config.toml
positions = "rope"
tie_embeddings = false
parallel_block = false
init_std_down = 0.0
lr_mult_qkv = 0.4
train_tokens = 432300000
MLP neurons of a small language model. Each row is named by its layer, matrix (down: output weights) and neuron, and shows model dimensions 32-159. Each number is 50 + 15 x the weight over its row's rms, rounded and kept within 0 to 99.
A block is one neuron, or neurons of one layer that tend to fire together. Before each block is what it responds to, as a language model described it from the Wikipedia text at the highest values.

Responds to: List item line breaks. Line breaks ending an item in a dash-bulleted list (cast, bibliographies, infoboxes), before the next "- "; also years closing citations, e.g. 2015.
L15.down54:31 41 82 52 54 72 55 30 53 39 48 56 31 51 36 28 52 49 85 39 50 58 56 58 62 55 49 54 57 43 80 44 53 31 40 36 51 33 48 25 71 57 49 30 26 56 36 76 73 56 56 36 44 86 64 33 46 58 35 59 20 56 41 74 64 44 57 72 16 30 54 52 63 50 35 55 54 58 52 53 29 43 49 34 67 28 19 57 45 37 47 19 39 48 54 68 45 49 51 61 45 49 56 36 58 66 78 44 67 25 58 40 48 64 63 41 50 37 72 56 65 58 63 56 46 09 49 39
L15.down167:30 68 54 85 10 56 58 28 65 51 39 22 57 67 80 47 36 30 38 76 47 34 79 28 31 35 45 62 61 72 64 45 44 59 47 43 48 45 67 74 70 63 65 50 27 32 37 54 35 57 64 80 47 52 50 52 37 66 52 52 39 55 20 60 38 61 38 51 60 47 81 46 41 67 50 47 38 77 46 41 07 50 53 33 36 16 48 23 57 43 51 72 48 69 58 18 56 61 44 64 50 52 37 28 71 64 58 47 47 60 27 54 73 29 69 44 49 37 60 58 56 55 21 66 70 44 46 48
L15.down173:56 39 27 34 55 67 53 58 33 48 37 61 86 51 42 27 56 32 48 44 55 48 73 47 58 54 55 19 54 38 48 60 51 62 65 42 27 45 72 46 52 67 15 43 48 55 36 88 73 10 23 58 78 91 50 56 54 52 51 28 67 46 67 40 55 50 51 71 66 54 83 55 23 62 63 52 47 56 66 46 51 33 57 42 60 39 58 45 37 31 64 64 41 50 58 65 53 71 50 27 50 59 65 39 64 64 47 51 51 65 47 21 50 41 50 57 49 52 43 63 74 91 39 27 45 36 73 51
L15.down238:70 27 34 42 18 37 57 42 56 86 65 47 46 44 71 76 61 52 49 43 51 55 57 43 56 42 36 37 53 31 56 86 58 60 39 41 58 57 56 52 55 50 16 57 41 57 52 36 55 44 19 44 47 57 61 73 35 48 43 51 53 57 91 41 51 29 28 60 44 41 40 46 27 39 58 49 61 83 37 49 44 51 52 43 51 50 41 54 62 47 49 44 35 76 68 43 16 72 65 43 30 47 52 47 33 36 52 52 42 49 60 68 68 33 55 55 64 42 56 44 46 52 49 21 50 38 46 22
L15.down310:16 46 42 56 56 36 49 43 41 67 40 27 59 65 51 42 50 48 50 63 32 24 44 65 49 48 36 83 68 43 37 50 38 40 39 51 66 45 63 78 51 53 77 45 68 46 40 60 58 46 47 66 46 56 67 67 85 26 38 76 30 34 94 61 36 38 56 26 55 46 57 57 65 32 50 74 61 40 43 64 63 50 32 38 61 74 39 42 44 41 51 61 39 57 42 57 45 81 51 22 60 66 63 28 42 33 51 55 45 41 37 75 44 65 51 07 56 55 62 41 43 59 42 40 52 25 61 66
L15.down342:64 49 60 11 53 53 67 37 43 37 45 23 45 69 74 56 44 34 63 52 44 50 63 61 56 36 48 70 42 51 19 40 59 49 59 52 62 50 50 56 61 37 33 53 37 95 77 50 44 43 79 61 60 54 53 35 33 67 31 51 32 69 61 55 47 34 42 42 33 60 35 84 44 72 64 07 57 54 35 63 50 51 37 50 54 75 76 56 43 33 51 75 66 37 39 37 54 29 52 66 56 43 62 72 38 49 20 26 57 42 23 39 49 51 29 64 61 71 27 43 40 53 65 49 36 40 47 55
L15.down524:51 48 54 58 73 61 41 27 53 55 57 65 40 57 35 29 51 64 61 50 55 58 56 68 44 32 29 60 18 47 54 53 31 44 63 54 54 40 46 51 59 35 23 63 64 26 26 48 24 65 36 34 71 61 53 44 60 30 42 69 42 51 76 33 45 59 34 55 62 70 34 51 53 38 44 28 38 59 51 42 33 46 89 50 85 67 69 45 51 47 39 55 57 64 69 69 42 31 44 44 63 61 50 62 27 19 45 55 82 62 45 29 53 42 46 51 49 32 47 51 34 68 42 39 60 42 63 38
L15.down636:62 41 55 51 43 69 30 19 56 54 65 53 43 18 38 55 45 75 49 47 39 53 66 57 55 68 45 52 26 48 91 52 52 42 79 59 58 52 26 69 51 39 47 34 31 63 49 34 37 51 62 51 44 38 49 39 63 30 66 45 61 44 41 44 53 61 74 44 65 64 45 55 37 46 25 49 55 99 39 74 59 40 47 49 55 43 36 67 83 47 41 48 46 44 53 67 55 34 63 21 57 19 16 53 29 29 65 76 63 53 42 54 76 36 41 26 46 39 56 31 55 78 72 44 61 56 44 45
L15.down718:46 48 56 63 46 41 41 62 30 55 43 40 28 57 11 30 64 50 50 54 42 64 38 32 61 57 50 62 67 56 51 90 47 33 90 54 35 75 45 36 23 53 42 59 52 59 26 64 23 35 43 67 45 54 38 31 64 64 74 49 58 68 54 47 46 25 39 59 45 39 64 44 60 39 46 18 43 59 52 78 27 77 39 51 45 32 62 41 78 52 39 66 36 72 70 45 37 46 45 51 45 55 53 63 67 99 58 68 70 66 45 47 47 42 29 49 25 71 57 31 47 50 54 36 37 57 35 65
L15.down831:45 50 41 61 44 65 44 28 67 66 45 49 55 49 54 61 51 65 25 49 55 43 46 32 48 34 44 58 22 45 62 50 44 63 50 56 51 51 59 46 41 53 51 23 49 35 45 19 35 25 26 58 36 34 57 50 49 50 57 38 38 53 53 73 35 40 53 72 64 50 45 45 30 55 27 49 41 67 49 26 57 55 38 60 43 57 37 50 53 50 32 42 71 68 67 52 65 12 43 06 50 66 24 50 33 47 54 85 49 54 53 39 46 45 30 29 40 49 67 29 62 62 42 33 66 51 60 84
L15.down864:48 57 37 14 49 55 47 43 52 50 54 45 74 80 56 48 36 18 48 43 73 47 41 43 70 73 38 58 43 55 59 54 48 51 51 67 52 67 53 33 28 42 34 51 39 57 75 40 00 50 64 39 57 69 73 42 37 58 57 55 53 42 46 68 73 69 46 38 58 36 48 31 37 80 70 78 66 64 72 60 52 60 37 42 44 48 41 70 30 33 50 34 43 73 29 41 32 48 62 25 53 39 56 57 35 30 44 61 32 71 57 42 38 51 91 22 63 30 71 58 42 68 64 33 42 49 48 59
L15.down903:67 22 31 51 51 63 46 44 45 61 49 50 42 68 33 52 38 48 49 43 58 37 44 25 41 51 36 60 56 83 47 46 40 47 73 61 28 34 55 48 66 57 24 43 43 34 53 65 84 33 44 71 25 47 36 42 38 59 41 58 62 33 60 46 31 72 51 74 43 42 56 47 67 38 32 62 43 59 46 74 56 55 39 69 26 41 59 42 47 30 37 60 46 55 74 56 63 35 64 61 55 27 28 45 82 60 47 66 77 73 50 52 37 29 67 49 60 37 56 52 31 32 28 28 50 23 43 43
L15.down941:47 16 26 58 56 67 33 49 66 53 23 53 24 68 58 32 66 53 43 60 45 40 56 67 48 71 41 51 68 56 48 36 47 15 61 36 50 37 61 35 37 58 67 40 45 45 60 73 78 67 38 54 48 50 52 51 40 44 41 56 12 62 78 78 95 44 34 23 59 59 78 32 70 71 61 74 85 27 48 54 48 84 55 69 00 36 54 78 50 45 44 37 26 61 41 42 45 75 62 49 50 31 70 41 29 54 53 39 60 37 44 28 55 65 38 54 64 67 42 63 33 33 50 68 50 57 32 61
L15.down1038:65 12 61 58 40 25 40 40 40 53 67 38 44 54 63 69 64 51 56 41 49 40 57 43 63 56 45 77 30 60 35 50 36 30 36 37 48 54 50 64 52 51 52 49 54 55 31 60 45 49 27 61 37 74 35 38 58 46 47 61 17 48 43 51 20 43 48 42 35 73 63 46 66 30 36 56 68 35 66 42 61 41 42 78 33 62 55 41 35 46 63 46 51 50 67 30 50 32 28 49 30 88 53 41 65 29 72 45 30 81 56 72 48 38 58 56 37 36 56 68 32 59 38 80 57 04 46 43
L15.down1120:66 39 62 66 81 31 61 60 23 55 67 61 40 58 54 36 53 50 64 28 38 59 28 29 64 37 55 54 57 68 55 49 61 37 51 16 18 45 42 54 35 54 36 47 62 63 49 80 52 79 58 23 56 50 56 68 48 67 62 43 39 75 37 31 42 49 43 69 41 57 34 63 54 60 45 46 39 69 27 63 24 51 73 29 55 53 57 44 35 60 51 58 36 30 32 49 37 63 06 66 37 41 73 40 62 25 42 05 78 54 31 33 56 67 36 38 55 42 54 70 83 44 29 37 72 47 55 35
L15.down1246:56 56 51 66 54 62 61 53 59 49 54 54 73 48 59 71 47 53 34 53 33 61 66 66 64 49 60 41 44 67 59 25 58 35 49 41 55 63 50 40 77 35 52 62 46 55 49 58 57 43 42 51 37 44 46 59 42 52 39 45 23 59 23 45 42 67 25 31 56 48 58 59 41 34 59 43 51 51 37 53 59 77 69 65 50 52 33 37 26 45 64 48 47 44 61 68 99 66 54 68 58 33 56 53 69 51 85 42 38 41 46 36 36 32 42 63 26 45 38 44 33 47 56 90 55 55 52 49

Responds to: Copula after subject. Fires on linking verbs (is, were, are, was, be) right after a sentence subject, and on = in math definitions like M = Li, j = 1/2.
L3.down57:56 60 48 47 37 54 50 44 62 90 42 42 30 50 56 70 68 86 39 30 47 57 37 74 41 33 37 28 73 58 57 58 46 51 78 67 67 64 24 78 39 20 52 33 50 37 54 61 31 72 61 44 56 34 29 75 59 58 69 24 37 38 41 46 17 44 34 22 40 49 31 37 40 55 46 39 37 46 62 46 37 08 62 52 64 49 69 34 44 37 27 44 58 10 41 44 88 59 45 42 56 59 36 45 42 44 56 63 45 70 42 63 41 39 39 41 64 47 32 39 60 42 68 29 50 48 33 46
L3.down92:67 49 63 41 56 57 31 58 51 33 20 51 44 57 49 50 30 45 68 65 31 36 32 44 60 39 37 33 60 40 28 68 47 73 54 47 71 66 49 44 55 32 71 61 32 57 47 30 41 28 69 54 72 30 47 31 58 64 43 65 34 58 52 91 61 59 46 53 69 39 24 47 85 62 36 49 62 80 39 52 58 62 46 34 46 28 55 55 68 60 61 46 77 84 54 44 44 51 54 70 46 55 73 50 42 60 67 55 56 36 61 56 25 47 37 35 63 34 55 27 69 47 59 45 33 40 69 20
L3.down768:72 43 67 42 34 56 83 49 46 62 60 65 56 78 43 69 50 65 49 43 70 42 50 51 47 36 41 71 56 14 88 59 56 38 63 64 49 58 28 50 67 49 46 32 55 26 48 55 43 37 27 58 52 46 75 85 84 47 82 36 60 30 26 63 22 69 22 47 45 51 92 45 52 71 55 49 58 75 53 40 54 48 73 22 53 55 80 44 64 60 55 56 53 53 48 30 66 63 48 28 62 41 40 57 45 22 26 31 68 77 65 78 63 45 36 25 44 54 51 32 27 39 32 27 68 61 64 42
L3.down809:43 62 83 34 64 59 42 79 67 61 44 49 09 49 44 88 43 64 67 48 37 57 28 61 34 34 47 46 68 50 34 50 50 40 79 39 18 42 54 63 62 27 35 59 51 08 30 50 45 65 61 51 36 28 53 48 65 79 61 50 22 61 68 49 26 57 47 70 56 40 50 42 30 73 42 63 31 50 90 22 56 25 56 63 60 48 45 39 21 35 55 48 57 38 73 61 89 79 21 24 50 36 32 51 21 49 29 57 52 71 66 30 37 35 66 46 47 69 51 33 58 51 61 29 51 50 35 42

Responds to: Infobox field line ends. Line breaks after the value of a "- Field: value" infobox line, e.g. after "State: Ohio" or "Religion: Theravada Buddhism"; also capitalized proper-name starts in prose (Anglo, Charles, Second).
L12.down795:40 60 54 28 58 58 17 47 65 58 65 66 51 30 59 60 57 44 48 51 65 61 65 48 51 46 24 60 29 75 70 65 70 85 36 46 76 50 47 47 43 18 50 44 71 45 63 47 70 25 48 50 51 42 73 35 50 43 33 54 59 52 19 65 55 52 30 34 42 56 46 32 55 33 56 55 53 72 41 47 38 59 42 48 49 74 19 51 43 56 35 80 49 76 40 25 53 38 41 58 42 47 63 42 28 49 67 64 50 64 38 49 48 55 59 49 65 24 39 31 67 26 56 23 65 48 37 43

Responds to: Copula before predicate. Linking verbs and similar words right after a subject, just before a predicate describing its state, such as is, was, be, remained, described as.
L15.down4:73 48 73 63 41 14 57 54 42 74 65 42 50 56 52 55 55 39 53 53 54 82 57 58 68 65 80 71 17 62 64 28 61 67 96 50 20 58 71 51 60 69 50 71 59 64 76 83 52 56 81 45 54 36 38 51 48 48 31 48 40 50 52 46 51 29 46 20 54 60 65 18 51 44 58 63 39 63 44 46 35 79 54 67 45 48 39 72 29 44 65 63 56 43 38 56 57 54 58 53 35 54 45 50 50 51 71 43 61 62 73 81 38 33 48 50 61 71 36 59 28 64 49 28 54 56 53 37
L15.down351:72 59 39 62 39 73 38 39 39 61 46 31 64 49 50 33 44 51 33 35 50 55 40 31 32 40 21 19 42 52 41 26 96 66 50 25 55 32 63 43 44 48 79 47 45 39 49 61 38 12 62 36 53 36 53 52 32 33 50 24 72 54 53 80 54 53 72 34 58 32 43 21 40 54 52 27 44 69 45 47 45 49 57 38 86 44 49 47 82 34 74 64 51 50 67 38 51 24 30 49 66 35 60 41 34 48 65 50 53 65 76 52 53 52 65 63 65 49 50 60 47 70 37 35 51 44 57 54
L15.down419:49 32 70 46 41 49 66 66 41 36 47 58 57 45 28 46 23 61 69 47 86 54 63 53 58 39 45 58 62 25 58 74 46 77 35 72 26 53 53 49 41 47 30 44 15 58 70 40 56 59 51 54 67 67 25 48 60 51 24 27 37 49 58 65 45 37 54 51 72 57 34 34 28 46 60 20 44 40 29 30 63 41 51 45 57 44 53 39 52 36 38 66 60 47 32 66 83 30 55 66 64 25 63 57 29 20 55 33 49 36 46 45 90 77 41 61 52 47 21 81 43 29 49 48 23 51 18 52
L15.down483:44 20 57 32 85 28 45 70 69 49 52 29 37 63 53 45 35 66 59 58 39 52 55 47 34 34 52 47 40 47 70 78 43 21 52 57 45 76 58 53 62 64 69 63 47 50 16 50 30 58 15 52 76 46 52 47 55 43 61 34 51 59 48 67 74 41 47 49 63 43 59 36 71 64 56 46 39 41 84 38 66 22 37 45 66 57 58 62 37 38 63 52 63 49 50 43 52 44 46 69 66 59 46 46 65 61 39 41 63 73 51 13 79 48 68 31 60 44 43 50 60 88 48 47 31 73 50 48
L15.down562:62 65 61 66 44 36 56 41 78 67 51 30 23 38 76 63 52 60 62 59 54 55 52 60 33 59 67 29 35 69 50 50 68 25 57 36 50 40 47 50 88 55 60 65 32 36 45 59 43 58 60 32 69 39 63 53 61 61 28 38 29 56 69 42 52 76 55 48 54 31 32 32 66 21 47 18 23 43 40 92 65 36 57 69 49 17 55 58 65 48 72 51 70 36 35 41 46 94 53 54 51 62 74 32 40 48 05 59 37 25 31 32 46 61 71 37 52 60 40 44 40 60 50 66 47 59 79 30
L15.down621:47 64 57 30 54 32 52 59 46 80 17 27 58 23 62 57 45 88 48 36 22 58 38 71 37 66 30 39 33 41 28 56 18 46 55 63 48 33 51 85 66 61 66 42 47 73 34 73 32 61 45 57 52 51 43 35 59 52 32 42 56 52 54 36 63 32 38 38 16 75 23 35 47 53 37 24 47 58 58 57 52 32 54 50 45 28 80 66 31 56 48 62 85 49 67 56 59 24 49 27 58 65 08 47 37 61 55 25 61 39 44 45 76 36 51 45 69 53 64 45 42 66 31 65 46 38 52 62
L15.down770:51 46 55 70 60 63 46 64 70 59 69 41 60 47 43 38 55 15 53 56 63 32 43 40 52 85 66 30 52 85 67 25 83 56 61 57 44 40 29 72 74 52 44 42 65 74 31 66 26 71 58 20 68 36 58 58 32 44 62 80 42 42 60 35 73 52 68 48 49 48 36 43 78 42 69 50 47 45 51 75 45 59 51 39 46 76 41 59 70 53 45 35 48 37 29 50 67 88 69 41 71 64 57 62 44 54 36 49 04 41 44 65 66 29 66 19 37 62 46 47 44 62 54 66 62 29 47 28
L15.down801:38 59 58 44 73 61 56 77 38 32 29 56 30 59 66 44 77 33 49 54 55 22 47 65 45 59 47 37 54 44 68 43 41 42 52 31 54 65 60 24 71 73 60 51 65 65 32 48 75 49 57 47 44 55 53 28 40 63 82 45 34 60 71 45 43 60 49 37 33 44 67 41 24 64 20 70 64 82 43 59 48 47 52 56 47 60 58 28 42 58 44 81 53 54 38 42 62 36 39 31 28 39 65 54 35 82 51 50 26 70 54 49 52 52 50 49 55 56 53 35 35 68 94 35 50 44 27 35
L15.down805:82 19 50 42 38 60 65 49 58 24 62 55 49 38 40 71 55 39 22 23 27 37 22 51 51 48 49 60 61 99 46 44 39 55 88 34 16 60 71 37 65 40 35 63 31 61 51 44 52 67 45 42 53 79 25 44 51 67 62 60 36 58 51 32 61 70 40 14 49 59 67 65 78 54 43 71 33 67 60 57 73 42 49 50 49 44 35 16 52 39 51 62 63 11 56 48 57 62 57 38 80 34 45 53 23 40 49 63 55 51 21 56 58 51 49 43 47 35 47 66 67 56 55 57 67 29 58 48
L15.down944:66 30 45 32 50 43 54 68 35 44 48 44 65 58 49 48 36 56 59 52 35 44 67 46 95 50 37 34 32 59 63 64 47 56 39 33 31 42 47 60 34 58 41 48 68 65 33 38 67 28 17 60 52 36 42 13 65 35 41 31 14 34 42 31 66 57 53 61 45 50 70 84 66 35 44 38 36 43 25 32 37 39 66 57 56 36 59 49 59 69 51 60 37 25 67 64 61 32 56 68 61 92 23 47 93 39 48 56 56 55 53 49 58 56 68 23 66 60 46 43 29 38 72 47 68 70 32 49
L15.down955:57 38 64 47 61 61 50 60 39 30 22 54 32 56 40 52 62 60 77 31 62 31 60 48 69 69 66 69 43 48 64 37 71 56 74 56 36 29 56 74 84 53 67 55 37 34 51 73 43 21 45 66 50 42 48 73 46 63 29 32 18 14 54 67 67 58 74 50 61 25 63 54 34 55 68 46 51 00 58 55 32 52 46 57 42 75 78 25 30 35 45 37 46 47 43 43 74 44 49 56 74 48 68 44 80 35 24 51 44 70 22 52 63 67 79 30 66 34 56 65 37 23 48 72 63 47 43 59
L15.down975:62 48 92 45 58 46 49 55 66 22 59 50 43 45 77 91 31 62 50 32 53 57 52 46 48 38 41 52 45 56 21 62 73 90 52 73 72 51 42 69 55 28 39 58 79 37 56 43 35 55 32 54 57 25 37 64 44 67 66 53 42 49 73 52 14 61 56 50 30 50 36 47 11 68 33 36 44 38 49 74 63 36 43 45 62 53 62 40 54 63 40 47 46 56 52 60 99 44 48 42 72 39 68 59 46 45 47 38 57 48 51 63 35 06 64 34 43 42 66 49 39 48 42 34 68 59 31 50
L15.down1008:57 23 71 36 62 39 69 57 88 45 43 47 29 53 63 69 46 48 70 46 54 37 37 46 38 31 31 56 38 30 50 23 49 71 54 48 49 57 73 49 69 82 51 58 38 41 54 34 04 61 37 52 35 28 60 50 50 58 55 40 13 44 21 44 58 17 52 54 49 87 52 66 23 55 48 44 37 55 69 38 62 77 54 52 55 45 33 62 48 53 35 52 56 32 50 85 62 13 56 65 77 46 77 43 50 50 46 46 44 74 29 59 63 19 31 34 38 41 57 52 43 42 45 54 72 34 27 45
L15.down1014:49 22 48 77 50 39 60 62 40 44 62 37 62 54 10 70 41 55 49 57 60 73 71 54 67 45 74 35 46 31 46 58 52 47 34 64 50 36 50 57 50 64 66 37 42 20 59 58 73 29 35 39 20 45 94 50 71 46 52 48 47 29 61 43 32 82 48 85 40 69 73 40 61 64 34 62 56 19 30 38 50 48 47 45 64 50 34 42 28 20 60 71 50 55 56 39 81 27 48 39 33 26 86 61 51 60 61 61 44 60 70 54 36 54 42 67 22 36 47 61 76 58 61 46 24 59 16 32
L15.down1056:34 54 69 51 85 30 58 47 45 59 53 48 54 87 39 53 63 58 35 34 75 58 68 39 58 06 59 76 45 49 68 65 34 35 25 48 50 60 61 73 35 80 57 72 50 60 46 46 87 52 47 71 54 45 43 39 20 01 76 39 61 64 66 51 71 52 58 57 76 41 38 31 41 46 62 55 54 61 19 72 44 35 40 42 43 61 45 65 55 51 58 37 51 68 82 54 54 42 67 42 41 46 41 43 42 51 45 35 36 47 43 51 60 36 35 73 58 53 54 57 48 39 69 51 33 68 60 43
L15.down1160:56 41 66 56 68 59 33 57 61 58 42 69 50 59 42 47 52 93 62 61 66 45 64 47 31 59 63 40 40 38 62 28 25 34 53 55 23 65 60 40 63 81 68 50 45 51 25 70 83 68 50 66 44 43 59 47 60 45 60 47 36 55 46 56 57 64 58 50 38 25 49 55 46 37 63 58 13 32 32 08 66 51 53 75 66 59 44 40 40 36 65 42 35 63 55 55 61 64 62 75 24 43 22 60 58 45 39 74 38 64 52 46 27 63 53 36 30 35 65 73 50 45 43 72 52 31 46 51

Responds to: List and section breaks. Line breaks between list or table items, == section headings, split non-Latin or accented letters in names (Bahá, Kędzierzyn), and is/was after titles.
L3.down140:50 42 48 54 85 56 11 34 28 37 40 62 70 32 55 61 54 35 55 48 40 58 38 51 68 64 57 50 34 60 60 52 57 63 39 47 66 33 13 45 40 49 33 41 35 64 34 69 64 53 16 77 57 38 63 53 42 51 55 61 39 41 47 54 24 32 65 54 41 50 52 34 33 48 43 42 34 51 43 61 42 41 73 60 52 73 34 42 69 65 40 61 51 72 36 45 27 52 51 44 66 61 29 50 35 45 58 44 53 26 27 58 48 32 43 45 68 49 33 53 81 48 25 15 52 48 39 38
L3.down401:33 44 43 46 44 58 31 68 42 33 43 31 78 46 46 59 36 46 64 62 41 73 45 52 84 37 64 80 29 25 50 70 44 56 69 64 52 56 51 42 45 43 17 41 07 22 42 45 64 62 42 49 50 72 43 45 48 46 39 68 54 21 34 69 46 47 30 59 32 40 51 43 14 68 40 33 38 68 34 24 43 44 65 64 69 54 48 59 54 74 78 10 64 48 48 45 39 67 51 32 19 65 63 69 36 84 51 33 45 71 53 51 51 54 33 26 51 55 54 46 72 37 55 28 73 48 52 52
L3.down499:48 56 42 54 43 59 55 31 55 42 38 59 33 66 55 47 39 42 69 56 59 69 63 57 60 79 75 11 24 78 51 51 57 29 32 61 35 41 75 53 51 41 66 62 40 34 55 45 44 45 55 38 67 70 32 55 35 48 44 51 17 61 43 79 33 60 51 54 65 26 56 40 53 41 34 56 28 54 41 53 54 34 56 41 61 56 50 58 34 56 44 58 40 14 38 38 81 56 46 43 63 51 31 13 44 45 69 12 47 58 48 53 46 32 61 39 21 58 53 48 35 84 59 66 26 39 49 79
L3.down743:72 65 61 26 43 56 68 55 73 51 45 37 78 64 39 66 68 41 44 63 41 43 55 35 32 63 67 30 46 81 34 68 23 72 33 20 44 55 67 46 72 56 40 54 39 62 53 62 49 44 48 32 21 27 39 42 38 45 50 25 75 48 61 84 41 50 46 32 23 39 56 74 37 66 40 52 40 59 46 66 45 45 69 82 72 38 46 45 45 52 61 71 40 72 50 53 04 15 43 55 68 59 60 51 58 35 45 24 52 65 10 30 56 53 71 36 49 55 46 57 59 33 31 32 53 41 60 32

Responds to: Predicate-opening function words. Function words right after a clause's subject or head phrase, mostly the verbs was, is, were, plus by or a, across all prose.
L12.down709:46 60 47 58 39 75 41 41 56 36 43 51 76 55 25 57 40 65 44 60 36 69 31 54 51 61 17 29 54 69 60 42 57 58 47 32 30 92 41 63 27 40 43 56 38 23 50 55 54 43 30 81 51 44 49 50 68 64 64 36 41 35 14 39 44 45 51 45 40 62 47 44 62 47 42 68 43 42 38 39 56 57 71 70 61 34 44 32 41 37 83 44 64 41 76 44 66 48 55 55 49 45 69 39 63 58 74 62 42 57 63 44 34 52 52 69 47 69 48 65 15 55 50 47 54 15 58 28